config.toml
num_attention_heads = 3
num_key_value_heads = 1
norm_place = "pre"
MLP neurons of a small language model. Each row is named by its layer, matrix (down: output weights) and neuron, and shows model dimensions 128-319. Each number is 500 + 25 x the weight over its row's rms, rounded and kept within 0 to 999. Numbers have three digits each. A neuron's up and down rows have the sign that makes its largest values positive.
After each neuron's rows, "fires before" lists the tokens most often just after its 100 highest values on Wikipedia text that the model never trained on.

L3.down367:478500492507476472483489481485510501493494494469490418520489480539487493473488456479505529493512467487489484509526505479532505485524505498499507459488471497520490467516476507471522511501488495510478486499452497455479496489508466505503527506485541495493540454477514510514537461497521503525509507475547502462531534476508472515515530522501493489479533472475491471507518467425496506496479548536487476431451515527540495512508512501547528521511501499465515489477472486489508503491504490477513473512483480498503509514489468466468509490523475515466475493468472508498478514492532492478
fires before: "et", "n", "op", "a", "|", "er"

L3.down1327:489549497508504530522488498469503496492530468507490458502516497475480463478439483487553426478544511476480506474478471538508476496503500514465504523501517456483531477469498499512532490495485536484431466524516529483529540507491520514514486559521504496515529501449507474485473524457492495442428504484497471487531513494517483506531497495494491485478496446523493497501456515467487471516492537439479492483474459494541494496468469485497542494470523502500503534469512507452504521510501491548450533528472488499501530518491493494492521484504462564465493559486495474482495506504490530555
fires before: "1", "6", "00", "4", "2", "5"

L3.down308:519499531561519500537495504462457507509497510481536521514495493486477451433482510508471489489493503477491485523490481516515531521478531521494488471501522476505518494494474541501507540470538517494501484514513481464502507544489517521482494508509489527550480515475493496502505493496482513483523510493511502488508497494537502553506496499483448501466530526474438534502520498507495515492477504468492469467490511509522496515460504474477546482477476490504488543491492550450517521469496515507467544476467486514478493516460518469528464482489476467494523461480448491525488465509505555493
fires before: " a", "oin", " an", "es", "iv"

L3.down512:442493486513532494542533489530482493492462540519484514480526467478436471480496511513536537476523481519505486487515435495519499486477480528502574529508528519494484505510537534510462539489491532522512508532489468524503527524510489497513500481474500502501525510527510480492496520477571508511524498482504476536539513506519550436517515520504464537493502498525453504495482540519493519473505513549495455500480517501481514487473494514443471495503516482501497495474511502458477499526530476537517553497514502458491496483498550538501468514514523506529534486537488542504512510506499531488
fires before: "8", "0", "4", "9", "2", "6"

L3.down976:460493528500520480536470525523466508490500550516519551528486536478460512544538514534455578456480533530511487511543483505467493493528477490563520511521491555514454521521520500491485530516468494501518484541481519551527444507503483512508490477502537482493517500540506469470504493477536488505527476502466528503473508495490484510508506502498508518455554507536526534487492447501492519510517484496456492510501498518556481474468487479507470515530522541487480497453522475551530474499514505489511494458520509495507487489490491484511488505470456502521459512450508548474495484475491498532
fires before: "ad", "wn", "ok", "ther", "od", "st"

L3.down588:527516510493518502495529499514501448488538446469471488486559538503478480491494492534492491509496493483547507531417489468529535475505499518519547487489515509539550524497538491493479492519483485512495476482490493479482445503467473525514480483470519516489528488478487522489469449485486463503563483517503503527523492513513488512469532475526510557516537514455528491492541491512486483522495530486531558455504491484501494499490474502483499492518492534478531493502472495511507490535543482524508516492492489476469539525527516536494507494502491489469497498472530471495506487495509493509
fires before: ".", "r", "in", "ra"

L3.down566:518484485532479489496481505451460489510493477466531560525485551509511520496514477526508542495473508509483506491527484528502565497486462491473527493474501525488487486450505547496476463491506514492509486481483475532518531561452485450531506488542514535508478499573515459509523527503497507490486479533504522491468506477478467502498518497489528496518512532526488521505502542478484472499504513491506532525458510521526550498475457508506489467502500471459518469502463539531498527493455495492552509486526456469473498455471528507529514499501534507481521544548485540510492512553514502488
fires before: "in", "ck", "il", "vel", "ff", "it"

L3.down696:476497494464485512491479519478537505551498488528510516483532512498495507465486547503454466472513500481528521461482509514514507504520512544562501536526492463508542487506491506542571500536529475521475466501487484519491503498465492486504479450466537509515502484486520478538504512485535513522513457515519520511541520477474511491494513496437488438496490487499509484503476467479525464500561480466526473500482503528513505516490518474496495499459528492488502492478503472532486473538522542508507505533489512521562507507520537463522537475530466534452476444505474500510517485492469480463
fires before: " a", " an", " American", "an"

L3.down1061:512511488445482500481502480494460531490548476501504479497524508498516538509462522532510482498495512487515500513471517522478470517530491498530519519502500492535511453494511525507488500459513482538525525508549500487487517505544486505505488480487505486495541453482533525505507510486549486460509434496548500531551485486440537506462505499525521506510528425485483502508477483495488451473488478499497490482496544527479476504501531520495489474482541486483466447500493498503506497510463494519497491531542483484529470436536493504530500514533517475490491499503517473479457495508449534524
fires before: "id", "ists", "um", "in", "ecut", "t"